From a checkpoint of a small transformer trained on Wikipedia: 16 heads of 32, a variant of Muon for these matrices.
MLP neurons of a small language model. Each row is named by its layer, matrix (up: input weights) and neuron, and shows model dimensions 405-468. Each number is 50 + 10 x the weight over its row's rms, rounded and kept within 0 to 99.
A block is one neuron, or neurons of one layer that tend to fire together. After each block is what it responds to, as a language model described it from the Wikipedia text at the highest values.

L4.up34:57 38 58 58 41 54 58 32 60 50 59 36 35 58 46 66 44 42 40 38 62 50 58 31 48 52 64 52 54 56 46 45 32 48 47 36 49 51 68 50 42 43 45 34 36 54 59 61 69 59 49 42 53 53 40 40 31 59 64 50 29 61 60 55
L4.up197:55 49 59 42 48 62 35 58 51 63 45 44 55 36 49 63 40 50 45 55 88 44 41 60 45 62 69 43 41 54 51 39 67 54 36 53 64 61 53 58 61 37 43 65 44 44 47 61 53 48 60 59 52 34 66 38 38 58 62 48 38 53 42 64
L4.up561:49 50 57 61 32 47 50 64 57 51 57 55 65 27 64 33 56 57 72 45 56 82 39 58 54 45 56 42 49 54 39 50 56 49 45 53 41 43 36 81 57 46 61 40 55 61 64 65 50 63 49 45 43 60 39 42 49 49 44 54 69 49 49 43
L4.up600:35 57 63 37 53 61 45 50 53 36 56 36 48 34 39 43 55 63 45 38 56 57 46 33 70 49 51 58 47 47 51 52 44 65 51 43 56 58 40 49 51 45 56 41 42 63 37 46 47 44 55 50 67 61 45 50 53 42 47 60 47 47 58 54
L4.up625:39 54 62 38 43 54 42 46 23 47 51 31 55 48 75 60 47 52 33 41 59 73 47 43 32 47 52 57 60 49 45 49 54 43 59 40 54 51 51 61 39 30 52 49 48 44 62 33 42 53 49 74 47 61 62 59 46 60 56 70 58 38 50 45
L4.up887:34 47 51 34 59 63 56 58 48 47 40 45 55 53 46 50 46 47 28 57 44 68 59 30 53 65 62 46 34 47 77 48 49 49 43 48 44 44 69 56 47 32 52 44 34 33 40 44 55 50 59 46 29 57 54 41 51 53 32 52 75 52 41 28
L4.up950:31 58 59 57 69 54 45 44 42 60 52 40 57 57 50 56 24 67 38 53 51 41 58 36 28 61 53 44 52 50 50 55 53 44 59 44 39 56 58 63 37 49 45 50 47 50 40 61 33 48 64 58 43 38 58 54 52 63 44 53 64 66 42 55
L4.up1573:56 46 68 63 36 64 59 56 46 47 43 40 61 71 53 52 51 42 47 71 57 50 55 48 40 72 41 40 47 44 46 39 56 36 39 60 38 50 47 29 27 67 60 66 37 43 65 53 34 53 66 63 39 46 47 57 70 46 45 61 45 63 45 49
Responds to: Sports table terms. Sports-statistics words, often in wiki table cells or headers: place in ranking labels, assists, points, started; also Music video headings and name-final -ie.

L4.up134:46 45 56 52 61 65 55 62 44 47 34 62 43 55 46 68 36 52 44 36 59 49 44 38 61 34 48 28 47 45 47 52 50 55 58 59 62 52 52 43 40 58 45 69 59 56 39 38 55 66 75 43 32 42 52 48 35 55 64 66 40 59 50 66
L4.up269:46 48 40 59 46 55 44 51 52 55 54 42 59 53 46 31 53 49 28 34 45 67 50 44 62 54 32 55 54 44 64 40 24 54 41 75 42 34 63 45 50 48 42 50 25 48 39 31 69 42 47 56 35 33 58 42 62 51 48 50 58 71 53 55
L4.up585:42 59 46 56 57 60 41 53 66 52 60 55 39 45 50 60 54 62 54 43 51 62 46 48 61 43 36 49 36 43 53 41 35 57 35 57 63 56 54 31 55 66 74 52 49 41 44 69 46 36 47 45 55 39 47 48 47 41 53 55 46 57 42 52
L4.up799:53 43 34 15 56 38 41 62 33 46 49 60 46 48 51 52 67 47 51 40 65 49 45 44 44 50 41 28 40 45 45 36 43 64 59 47 51 36 35 56 54 51 61 52 57 63 63 51 50 35 41 40 52 62 33 59 76 35 50 43 45 54 59 46
L4.up826:39 50 42 38 53 39 64 63 41 51 35 50 38 74 51 45 35 45 48 62 32 24 65 53 23 56 35 67 54 53 56 54 61 31 54 51 32 62 57 49 66 53 56 44 58 60 31 52 40 48 34 45 54 41 39 55 54 43 58 41 66 47 44 60
L4.up1053:60 34 50 76 50 41 42 52 49 59 52 39 40 60 63 33 38 56 50 52 56 58 51 64 46 51 55 39 55 55 66 43 55 33 37 31 76 52 42 58 55 34 68 61 44 46 48 56 58 46 50 51 59 61 74 47 57 48 50 50 45 51 48 34
L4.up1074:43 46 26 39 73 40 56 60 50 59 35 63 55 49 50 53 42 51 65 40 41 67 40 57 46 36 51 36 33 54 47 47 44 45 47 42 57 52 72 44 50 32 63 61 56 44 53 57 55 48 38 50 41 47 46 56 32 39 44 71 58 39 56 50
L4.up1636:47 56 46 46 35 47 53 59 44 62 40 54 52 39 62 46 67 39 60 57 49 37 49 46 44 37 41 42 38 29 50 69 52 44 40 44 50 54 51 41 63 42 49 43 54 49 52 52 62 60 52 48 38 55 59 54 46 49 59 48 45 42 79 56
Responds to: Media and event nouns. Nouns naming a work or event (film, game, match, song, album, show), usually after "the" and referring back to one already mentioned; also table-cell labels such as team, Silver, Career.

L4.up462:41 60 56 39 60 47 54 60 59 48 45 53 47 52 51 42 37 40 57 25 60 56 72 36 46 49 41 49 47 49 68 45 77 44 44 54 51 56 58 61 43 32 28 55 60 47 42 48 53 32 48 59 44 49 29 54 45 42 50 47 42 61 39 40
L4.up509:61 54 55 37 54 55 45 68 57 51 54 41 57 36 57 53 56 46 39 33 53 41 63 73 44 29 36 52 54 36 53 51 43 41 46 45 66 73 50 52 26 42 66 40 59 53 38 57 49 64 52 63 50 31 62 45 36 26 55 34 68 56 42 61
L4.up552:55 51 59 42 44 39 46 63 42 37 57 59 33 30 37 33 38 45 38 51 44 59 62 48 50 52 45 61 63 56 37 49 53 51 50 68 50 53 60 34 42 63 55 48 57 49 55 70 57 53 46 42 41 27 47 55 28 24 58 49 35 50 65 35
L4.up715:42 57 49 42 62 50 41 55 43 49 47 51 51 40 47 42 44 49 51 46 64 57 56 34 50 41 62 49 55 63 48 46 54 41 40 74 59 58 45 54 47 52 58 60 55 57 48 42 60 53 60 58 62 37 67 50 65 57 40 56 47 61 42 40
L4.up1179:60 34 54 36 57 53 48 44 69 51 57 33 48 47 25 47 29 43 49 44 67 50 65 40 52 58 41 33 55 58 62 64 56 53 48 50 31 38 38 60 56 35 52 33 62 40 41 45 31 58 58 59 37 46 51 56 51 37 53 47 48 43 47 56
L4.up1218:47 38 46 58 53 47 25 48 65 51 37 54 45 38 41 58 40 48 31 58 46 54 50 38 40 47 57 61 67 46 52 48 33 69 47 64 61 55 60 66 37 51 51 58 45 32 36 66 57 37 52 56 71 55 48 49 61 38 48 37 48 56 55 41
L4.up1365:47 49 31 39 61 46 51 45 61 63 53 54 57 45 46 32 64 40 61 38 56 52 68 33 49 60 42 53 58 52 49 50 53 66 48 75 45 56 63 47 46 51 56 59 53 45 54 43 65 55 48 53 46 38 70 49 26 58 56 43 47 57 34 54
L4.up1392:59 48 55 57 54 60 62 34 55 40 50 65 51 47 52 38 55 33 54 51 52 66 44 48 55 47 47 59 47 46 32 63 55 36 49 49 48 85 64 55 65 50 52 52 56 24 33 55 56 48 44 53 38 65 54 67 53 41 57 35 47 61 56 59
Responds to: Dollar signs in money amounts. Currency symbols opening an amount, mostly $ before a figure (cost of nearly $2 billion, US$100 million, £); weaker on first word-pieces of split words (subd, det, distribut).

L8.up1482:51 51 48 56 52 62 55 43 41 36 39 35 57 24 44 46 54 30 46 45 63 51 65 59 43 40 50 48 54 41 62 47 72 49 40 53 56 59 42 57 55 68 32 47 43 66 50 50 43 61 54 45 48 52 52 45 49 41 41 39 56 54 45 56
L8.up1590:52 46 68 52 47 35 54 53 41 53 48 50 63 57 46 36 70 43 48 40 57 35 38 61 62 43 42 57 69 39 43 35 44 42 45 54 46 59 68 43 48 57 56 57 52 61 65 50 60 55 62 43 37 72 48 48 50 41 63 49 64 49 36 61
Responds to: Stat-table separators and connectives. Fires on pipe separators and short connecting words inside sports-statistics tables and player career summaries, such as Rec | Yds, "wickets in innings", "In 1926".

L8.up325:51 43 61 48 40 69 37 64 38 38 54 47 45 43 47 41 56 49 43 60 63 51 49 54 52 56 53 53 62 48 55 56 55 56 53 42 49 33 53 42 56 55 49 46 45 63 58 67 61 57 52 55 64 36 42 54 41 47 55 51 47 36 52 52
L8.up692:51 55 67 42 64 65 43 63 55 46 49 37 52 68 55 36 49 42 63 44 50 66 47 56 55 53 57 52 52 52 69 43 40 51 51 44 58 61 45 42 56 53 65 65 50 53 44 32 45 53 45 66 38 38 67 70 49 52 48 52 65 48 37 57
Responds to: Words inside creative titles. Second or later words inside multi-word titles of films, albums, songs, and bands, as in The Day They Robbed, Screams in the Night, The Marvelettes.

L8.up562:65 50 39 48 51 61 64 35 36 57 61 61 58 49 47 50 42 47 61 41 53 32 52 41 54 30 46 36 53 54 51 35 56 50 46 42 63 58 51 49 31 65 60 41 48 52 50 61 45 57 47 43 58 34 58 39 61 39 48 50 43 46 49 57
L8.up1361:51 53 48 59 52 43 50 46 30 45 55 57 57 46 50 39 47 43 50 38 60 37 45 61 51 41 59 45 61 59 34 53 48 59 52 69 54 49 56 46 46 58 49 46 53 64 44 54 59 62 54 50 57 41 66 48 45 41 57 57 50 51 52 49
Responds to: Academic degree names. Words naming or opening an academic degree after verbs of earning, such as Bachelor, B.A., of Science; more weakly, the first word of titles, ranks and awards (Best Song, executive producer, Knight).

L5.up636:60 76 41 47 55 46 57 71 51 44 53 42 64 30 49 53 64 33 42 62 65 58 39 17 56 31 45 43 55 59 53 67 52 41 54 52 57 46 36 43 50 48 32 61 42 51 52 45 36 55 53 58 71 28 60 51 50 52 58 51 49 60 29 70
L5.up777:47 52 38 59 40 57 49 45 37 29 50 33 47 40 58 50 55 54 33 68 44 62 48 41 57 35 45 44 50 42 59 69 50 45 46 53 66 47 53 52 65 40 42 48 44 50 61 52 55 58 39 45 50 54 57 69 45 47 40 40 59 56 56 59
L5.up1095:45 54 45 59 55 53 42 61 64 37 45 64 70 24 39 60 52 57 51 50 48 37 63 63 49 40 34 45 36 36 63 57 41 47 47 61 45 45 37 43 48 49 54 61 48 57 66 46 61 70 48 47 55 55 60 32 45 71 50 55 43 57 43 47
L5.up1881:49 68 56 45 57 53 47 46 60 46 54 56 43 49 75 56 51 64 38 60 61 37 70 35 41 29 45 48 41 62 54 48 48 70 47 80 59 50 48 43 48 39 33 65 52 57 53 53 45 60 33 46 41 56 48 38 49 37 41 40 61 47 47 54
Responds to: Verb-completing suffixes. Word-final pieces that complete a verb split across tokens, mostly -ing gerunds (loot-ing, inhib-iting, lobby-ing), plus whole words like training and working and endings like -ed, -ial.

L5.up379:36 44 50 39 40 55 47 70 56 66 66 46 44 64 40 51 45 52 55 45 65 65 53 46 30 52 53 52 52 44 63 38 55 53 53 51 54 59 43 48 44 61 40 59 56 61 49 54 45 56 43 34 59 51 53 60 47 63 67 31 58 55 39 57
L5.up1012:48 46 51 44 60 57 52 58 56 58 43 55 44 76 47 66 54 46 55 47 42 55 53 48 66 56 42 34 49 42 61 47 43 53 48 60 61 63 37 48 44 36 43 42 49 49 71 56 50 56 44 45 45 53 59 57 30 39 60 62 49 61 49 51
L5.up1103:68 47 51 54 62 68 46 70 62 35 68 42 48 50 50 48 40 65 46 51 39 60 59 39 50 32 57 47 55 74 64 37 40 67 60 42 60 53 51 43 53 47 47 55 66 52 46 26 54 33 56 44 42 38 61 61 51 30 55 45 43 57 41 46
L5.up1138:49 42 58 44 53 35 40 50 41 58 61 50 48 60 47 56 45 51 50 54 56 48 42 58 43 47 38 57 40 39 51 71 52 46 70 52 44 47 54 37 53 65 42 43 48 59 49 54 66 50 50 52 49 38 53 39 64 49 45 58 53 73 33 43
Responds to: Event/work head nouns. Generic head nouns after the or a modifier naming a previously mentioned event or work, such as game, election, song, film, season, tournament.

L5.up365:47 57 43 54 44 44 59 48 49 64 50 47 46 49 68 64 46 32 53 48 66 49 65 55 56 44 49 52 54 54 58 50 52 71 60 67 34 60 42 55 57 58 61 51 48 21 46 67 38 55 55 48 58 35 56 60 32 48 54 48 59 61 48 45
L5.up980:55 65 64 49 65 34 40 40 54 42 58 44 47 48 48 66 46 54 56 29 65 58 51 58 36 48 52 55 34 36 48 57 56 54 56 33 40 57 59 64 47 65 58 47 41 66 49 63 58 54 45 53 58 50 51 55 35 57 41 49 62 57 67 37
L5.up1049:53 45 57 50 50 50 74 64 53 30 42 47 58 39 40 52 34 43 36 71 60 39 53 54 61 53 40 52 40 35 57 52 40 38 40 45 59 47 53 60 51 64 46 62 39 59 47 56 50 51 57 50 41 39 60 50 50 39 45 66 61 60 64 49
L5.up1775:42 62 39 51 66 39 45 53 53 34 44 44 66 39 75 50 48 52 47 51 42 42 49 37 42 55 55 58 59 56 45 59 42 62 48 48 47 57 48 53 46 46 41 49 42 38 55 58 42 50 53 48 52 41 69 58 53 70 42 50 34 52 54 32
Responds to: Outcome and relation nouns. Nouns for results, encounters or relations, especially sports match outcomes (defeat, loss, submission, winners), usually just before "of", "by" or "to"; also acquisition, reception, ownership.

L4.up143:40 63 50 41 61 55 41 53 48 50 58 37 57 58 52 33 53 56 48 62 43 46 56 49 38 62 48 54 50 51 42 50 57 62 42 49 69 51 70 69 34 54 45 44 43 28 67 66 39 49 54 51 51 44 36 48 60 48 42 36 35 46 54 60
L4.up181:60 29 46 57 46 50 54 48 51 39 64 52 58 37 71 66 52 50 49 55 37 53 43 31 41 51 65 60 90 53 48 48 43 74 40 48 70 45 74 54 45 39 54 54 57 59 60 63 30 37 63 46 45 47 61 40 46 55 50 51 24 48 49 68
L4.up279:38 43 43 57 56 51 64 50 34 56 54 39 49 46 31 59 50 45 44 57 69 62 43 35 49 52 52 37 35 40 39 61 44 61 41 50 47 49 44 44 55 56 59 47 42 59 54 45 52 63 38 62 41 42 54 42 42 48 44 67 53 31 68 46
L4.up568:56 47 46 52 75 41 48 67 51 38 50 46 50 42 42 52 41 48 54 43 48 56 63 38 61 47 59 42 48 55 69 63 43 54 45 54 54 51 51 52 36 48 56 49 48 41 50 63 64 53 65 64 55 52 48 43 49 59 51 41 41 56 53 56
L4.up643:48 43 53 60 48 66 39 65 61 49 48 57 62 48 56 47 43 45 38 54 26 61 55 43 47 41 58 53 46 49 60 63 56 61 50 42 39 31 52 46 37 49 43 46 54 68 53 45 49 54 55 57 53 52 55 33 48 43 36 35 62 48 34 61
L4.up698:66 50 49 56 38 42 29 50 48 63 54 62 57 66 46 61 54 41 43 58 52 55 63 63 57 32 54 45 31 30 48 53 54 53 62 33 36 48 48 66 27 47 39 53 38 44 55 55 54 54 57 44 53 61 49 36 53 58 54 46 70 47 60 36
L4.up740:57 45 50 59 50 49 39 27 49 55 61 56 47 41 49 47 59 37 54 59 44 40 46 52 45 41 57 36 56 69 41 45 79 50 56 59 61 56 42 54 49 70 38 45 53 48 58 42 67 46 56 48 58 60 63 51 32 45 70 53 67 33 60 51
L4.up851:39 56 60 44 59 46 55 42 44 52 56 50 53 61 45 44 57 59 48 47 57 50 44 46 57 53 58 52 53 38 42 56 44 40 48 56 58 54 58 48 59 64 40 62 49 48 41 50 46 63 84 63 36 48 52 49 56 37 37 55 71 39 47 47
Responds to: "In" openers; sports stats. Fires mainly on "In" opening a sentence, heading or infobox line (In office, In 1953), and on sports-statistics words such as goals, points, assists.

L5.up314:56 49 54 45 66 53 52 60 44 30 60 48 46 38 38 54 39 44 35 26 62 52 51 45 65 29 52 61 40 59 51 61 83 37 37 46 41 59 44 28 53 63 32 53 45 66 36 54 49 46 42 56 51 51 65 56 55 47 56 51 46 54 56 43
L5.up520:54 59 61 37 79 64 35 35 59 39 49 50 64 65 50 36 42 53 46 38 41 42 31 44 77 47 30 47 38 63 63 39 54 38 54 53 38 43 31 58 46 42 47 46 51 66 50 65 47 36 49 56 32 54 46 48 56 58 40 55 42 42 52 49
L5.up1102:42 38 46 51 41 48 58 58 57 45 41 47 54 38 59 47 40 53 59 44 49 34 56 40 44 59 43 39 53 37 34 44 50 45 35 59 63 36 49 50 59 63 53 54 66 48 65 57 58 53 33 55 55 35 60 68 49 53 61 56 40 46 53 48
L5.up2023:39 46 51 57 56 43 35 36 42 62 27 55 48 39 30 58 45 35 46 36 54 59 48 42 50 54 54 42 45 42 52 39 31 36 68 58 57 57 53 56 33 62 40 53 52 57 34 35 54 61 50 53 52 40 54 64 51 36 55 49 51 52 50 63
Responds to: Currency and quantity markers. Dollar and other currency signs before amounts (a $63 million, for $475 million), plus approximators like over, about, around before numbers.

L5.up155:37 37 60 41 49 62 61 66 58 62 49 43 43 60 54 65 58 60 47 44 56 46 55 48 28 40 46 52 63 52 34 39 39 38 53 52 55 58 58 64 59 42 66 37 66 36 52 53 32 48 31 44 65 56 49 48 55 60 59 52 52 46 53 50
L5.up1597:36 45 54 50 53 38 55 69 69 39 41 51 48 52 58 41 45 51 47 55 54 54 50 57 31 33 52 49 57 58 59 39 54 68 55 52 58 49 51 58 29 46 75 40 56 42 69 50 48 55 60 37 62 56 43 60 30 54 52 39 30 40 59 29
L5.up1681:52 53 57 45 66 53 51 67 46 39 45 52 41 70 39 54 57 53 57 43 60 45 49 56 37 46 35 51 45 36 60 37 37 67 37 61 49 55 55 58 34 79 58 45 48 57 56 38 39 36 31 36 45 50 38 43 29 57 63 61 41 46 47 68
L5.up1857:45 42 50 54 52 54 70 49 47 58 52 44 61 36 24 57 45 57 58 51 57 49 32 57 34 56 39 44 59 56 41 37 49 56 65 53 44 67 78 63 66 50 50 47 60 43 64 55 26 45 54 61 51 36 54 40 46 33 50 50 49 60 46 60
Responds to: Word-start after determiners. Opening piece of a word right after a determiner or possessive, most often ordinal first (his first season, the First Lady) or prefixes like un-, al-, originally.

L4.up56:51 66 55 64 52 40 65 44 59 46 71 42 53 39 53 63 56 37 52 28 57 48 51 54 37 37 59 45 46 55 42 39 35 64 61 49 53 46 33 52 58 45 64 54 57 56 55 41 40 64 57 58 55 50 49 36 37 49 51 50 55 58 42 40
L4.up92:65 47 56 56 51 43 58 56 29 50 55 57 55 34 60 50 52 60 55 51 40 56 63 37 41 52 51 59 48 42 70 43 36 57 48 48 58 64 52 47 48 38 44 61 49 45 42 44 55 59 57 47 53 55 56 30 44 59 52 56 52 39 61 25
L4.up377:51 57 50 62 53 52 60 55 67 45 62 33 47 43 80 50 52 55 43 52 71 46 58 61 33 32 31 52 53 45 61 42 67 67 65 55 33 57 38 52 61 41 39 70 58 51 52 42 65 57 50 41 57 59 68 54 52 55 39 54 38 69 50 48
L4.up1124:51 67 54 53 56 37 59 46 54 48 69 51 54 43 27 65 53 48 50 41 84 42 58 34 48 57 44 27 49 56 67 54 56 60 54 53 45 56 68 49 62 63 44 39 44 45 48 53 68 52 37 35 53 66 47 54 49 57 52 50 57 44 56 48
L4.up1323:64 42 50 38 62 43 39 66 52 40 41 43 43 43 56 62 53 55 35 54 56 43 48 19 45 28 48 45 50 51 38 46 49 49 71 60 63 57 47 51 37 61 30 62 68 67 40 58 54 51 48 51 63 49 65 47 44 49 44 49 49 57 30 51
L4.up1361:18 60 47 51 42 73 55 34 63 53 37 38 67 33 40 45 68 56 61 57 39 62 33 47 45 42 50 73 54 37 32 42 58 53 34 55 35 60 43 64 41 37 50 36 41 61 48 29 55 51 78 53 39 43 52 47 36 53 47 52 48 76 43 40
L4.up1438:46 63 53 43 59 37 54 42 31 43 48 43 44 28 56 55 41 43 49 73 55 56 64 31 47 57 51 54 53 50 53 53 59 39 63 60 38 56 47 41 67 57 48 58 50 39 40 67 47 49 44 44 49 50 49 63 49 53 51 47 80 55 51 67
L4.up1748:48 55 59 46 50 54 33 57 56 32 45 51 61 49 62 45 40 37 38 37 73 43 40 34 55 48 60 50 74 49 48 51 47 49 48 58 64 49 39 51 48 71 58 50 45 58 34 34 59 55 47 56 56 47 54 56 31 69 52 44 57 50 54 67
Responds to: Gerund -ing endings. Fires on -ing gerunds and participles naming an activity, whole words or split endings, such as teaching, Running, marrying, capturing, filming.

L8.up811:42 39 53 59 49 61 43 41 29 51 53 54 55 53 51 28 49 53 33 68 62 47 50 56 53 52 61 34 50 41 53 59 57 64 37 42 36 57 47 47 44 52 55 43 55 59 67 70 46 51 67 66 37 56 47 64 49 51 75 49 44 66 60 51
L8.up1636:33 60 54 66 66 67 59 65 53 33 53 56 53 50 48 27 59 42 46 41 60 56 43 42 46 56 61 60 52 55 47 55 53 51 36 40 43 47 67 35 52 44 45 42 38 55 31 58 54 45 60 55 60 42 40 51 51 35 62 35 48 44 61 47
Responds to: Table header cells. Column names in the header row of wiki tables (stats, filmographies, results), plus the line break ending that row: 2nd, GD, Date, PA.

L4.up107:48 61 52 53 75 50 53 49 54 50 50 50 46 48 49 53 54 45 55 49 54 63 57 54 62 50 52 59 37 38 49 52 45 67 43 39 53 42 72 45 52 41 62 77 43 60 51 32 64 57 49 47 37 34 49 60 65 36 42 46 37 41 59 37
L4.up132:48 46 49 47 42 50 63 38 53 43 58 46 48 46 48 56 45 43 45 34 43 58 70 50 43 48 47 34 49 44 80 46 50 65 45 43 49 44 58 66 53 53 55 38 31 65 56 39 44 38 53 67 43 29 57 60 51 56 60 25 57 49 60 54
L4.up217:58 55 64 65 57 40 69 47 46 58 48 26 36 40 29 47 59 51 36 53 49 56 47 70 60 33 51 45 45 48 48 27 42 47 60 72 44 44 65 71 40 39 39 56 55 55 37 39 54 47 36 61 54 47 52 61 43 47 56 53 59 56 49 53
L4.up282:57 48 56 67 58 50 52 38 54 69 82 32 51 51 55 40 42 40 58 58 29 57 42 36 46 46 51 59 57 60 55 43 48 35 51 46 64 47 43 80 36 41 53 51 45 61 57 66 61 54 63 54 52 52 39 62 37 46 48 41 39 55 41 40
L4.up1063:54 58 56 56 61 37 53 63 35 50 57 44 54 29 34 46 59 49 32 45 46 61 42 49 51 66 30 59 25 45 29 37 52 57 54 36 51 40 39 50 52 50 63 43 47 44 46 46 40 24 48 52 59 43 38 74 38 39 45 40 47 35 39 38
L4.up1332:59 36 59 48 56 58 47 30 45 38 54 49 55 47 58 56 35 38 33 33 49 47 50 50 54 29 67 52 44 53 63 56 40 55 64 54 46 54 51 51 57 40 54 51 50 53 46 59 49 41 57 36 61 55 38 29 63 59 60 40 36 41 55 29
L4.up1825:50 44 61 53 57 46 52 38 63 43 68 51 50 52 53 41 58 53 50 43 40 65 74 42 53 46 45 45 35 54 53 39 44 35 54 39 50 46 55 52 39 49 40 46 47 69 44 58 64 41 55 62 43 44 49 70 49 43 57 25 42 60 51 34
L4.up1996:38 45 53 36 60 66 52 31 41 64 55 45 36 45 39 24 44 34 59 26 38 53 56 62 40 60 57 36 40 45 52 64 40 58 43 53 42 42 47 60 54 74 45 39 50 51 61 45 65 38 42 60 63 37 50 65 43 36 42 44 46 70 35 45
Responds to: Foreign-name opening fragments. Word-initial first pieces of multi-token proper nouns, often Spanish, in lists, tables and sports results (Car-o, Gale-ana, Dam-ac), plus some table decimals like 6.6.

L4.up141:49 54 49 48 44 44 46 69 41 30 54 39 43 54 47 61 43 56 49 53 72 55 42 54 58 40 50 50 67 64 66 46 63 35 58 53 53 49 47 51 36 39 45 45 44 60 61 55 37 46 48 48 51 35 59 51 61 63 53 40 45 49 41 50
L4.up407:44 49 46 69 42 41 46 49 50 62 45 57 57 29 47 57 49 64 42 40 39 56 44 35 50 53 64 57 59 42 59 33 56 51 50 48 49 60 41 59 44 53 38 43 65 49 64 43 31 37 47 51 37 49 73 35 33 52 55 59 53 54 37 49
L4.up493:49 68 43 49 37 34 55 64 31 47 63 61 20 52 35 49 46 45 49 47 51 46 31 33 50 51 62 40 44 41 33 47 60 42 48 49 57 39 41 48 62 38 39 52 32 54 62 43 72 34 50 46 50 46 65 46 42 45 52 43 35 46 55 40
L4.up494:63 44 55 49 56 55 42 53 54 61 51 54 27 65 59 47 45 29 63 44 62 69 44 58 22 39 67 53 60 62 57 47 40 58 56 43 54 51 52 56 54 64 58 39 53 56 66 58 45 52 50 42 63 47 48 45 54 35 66 49 53 37 42 43
L4.up701:44 35 54 46 41 48 52 67 56 44 69 51 66 41 56 54 36 47 52 52 53 51 61 33 52 48 32 41 51 36 60 54 67 57 54 48 52 48 34 49 56 62 37 53 47 41 33 41 31 50 38 57 51 42 78 46 52 37 47 52 63 64 47 56
L4.up1287:59 57 66 64 51 61 52 46 48 43 63 56 50 52 55 40 59 57 40 46 61 42 59 47 55 62 55 45 61 46 47 50 60 56 57 48 51 57 52 47 57 40 37 41 48 62 61 46 48 54 51 54 35 50 61 53 56 46 55 61 53 63 46 57
L4.up1355:46 66 54 46 46 41 42 65 61 57 75 54 51 54 50 40 38 50 48 48 54 61 49 61 40 30 21 34 50 45 54 53 59 53 49 61 53 23 48 37 60 45 60 39 48 68 45 70 73 51 52 65 52 44 52 50 15 59 59 47 47 26 37 53
L4.up1828:70 44 53 44 57 46 50 51 57 42 49 51 50 49 37 42 50 51 67 37 46 59 55 43 38 40 55 51 64 35 64 58 57 54 51 51 57 49 66 54 58 35 48 65 52 46 58 45 53 35 58 79 63 44 55 52 56 38 50 52 39 43 52 48
Responds to: Name-prefix particles. The opening word piece of names, mostly Arabic Al-/al- (Al-Raed, Aliyev), also de, van, del, Saint, O', and al- in aldehyde or alters.

L5.up347:61 65 36 64 31 49 55 49 48 50 60 45 41 39 64 45 51 54 37 64 48 48 66 66 58 50 47 38 49 57 45 23 48 65 53 52 38 46 32 52 46 31 41 59 50 48 46 57 43 43 49 58 37 55 62 56 53 45 62 50 51 52 48 55
L5.up1651:37 55 54 37 55 48 54 64 58 48 71 44 51 48 55 55 41 40 50 52 43 52 57 76 39 51 31 31 41 65 34 46 39 57 43 59 52 44 43 59 47 40 51 59 48 50 44 49 33 55 68 49 51 30 57 40 40 47 57 44 43 50 61 43
L5.up1772:48 56 47 46 57 39 64 68 53 54 43 61 56 45 53 52 33 40 54 65 49 46 54 45 48 41 43 39 41 64 59 56 33 49 52 46 51 47 53 53 48 56 48 42 57 49 42 40 35 32 69 51 39 46 45 55 56 44 31 58 59 29 52 41
L5.up1887:62 26 59 57 47 49 47 65 49 53 49 57 59 61 44 47 24 45 53 49 40 38 37 56 46 38 56 37 44 39 47 33 56 52 56 49 41 47 54 54 50 60 51 45 39 53 40 49 57 33 54 55 51 52 57 53 52 46 40 58 37 58 51 72
Responds to: Sentence-opening In / per-. Mostly sentence- or clause-initial "In" opening phrases (In 2001, In addition, In spite of), plus word-initial "per" pieces (per se, perchlorate, Perth).

L8.up1892:53 51 47 54 73 60 32 57 47 44 59 51 49 51 51 59 56 50 40 44 54 59 52 58 48 50 50 42 27 52 33 48 29 40 49 61 53 48 53 56 52 32 50 57 46 58 41 34 43 48 39 62 56 62 46 42 35 44 61 46 40 54 53 47
L8.up2022:46 56 38 62 43 43 66 37 60 61 42 55 58 43 55 46 57 40 56 50 48 47 51 50 58 50 66 36 45 41 37 67 51 38 65 57 57 48 56 49 43 50 52 50 47 52 53 49 45 51 39 55 49 59 53 62 56 47 61 44 69 42 28 44
Responds to: Sports club name parts. Mostly the second word of football club or team names after a place, such as Bristol City, Bristol Rovers and Donegal Celtic, plus "from" meaning origin; also scattered mid-word pieces in names and words.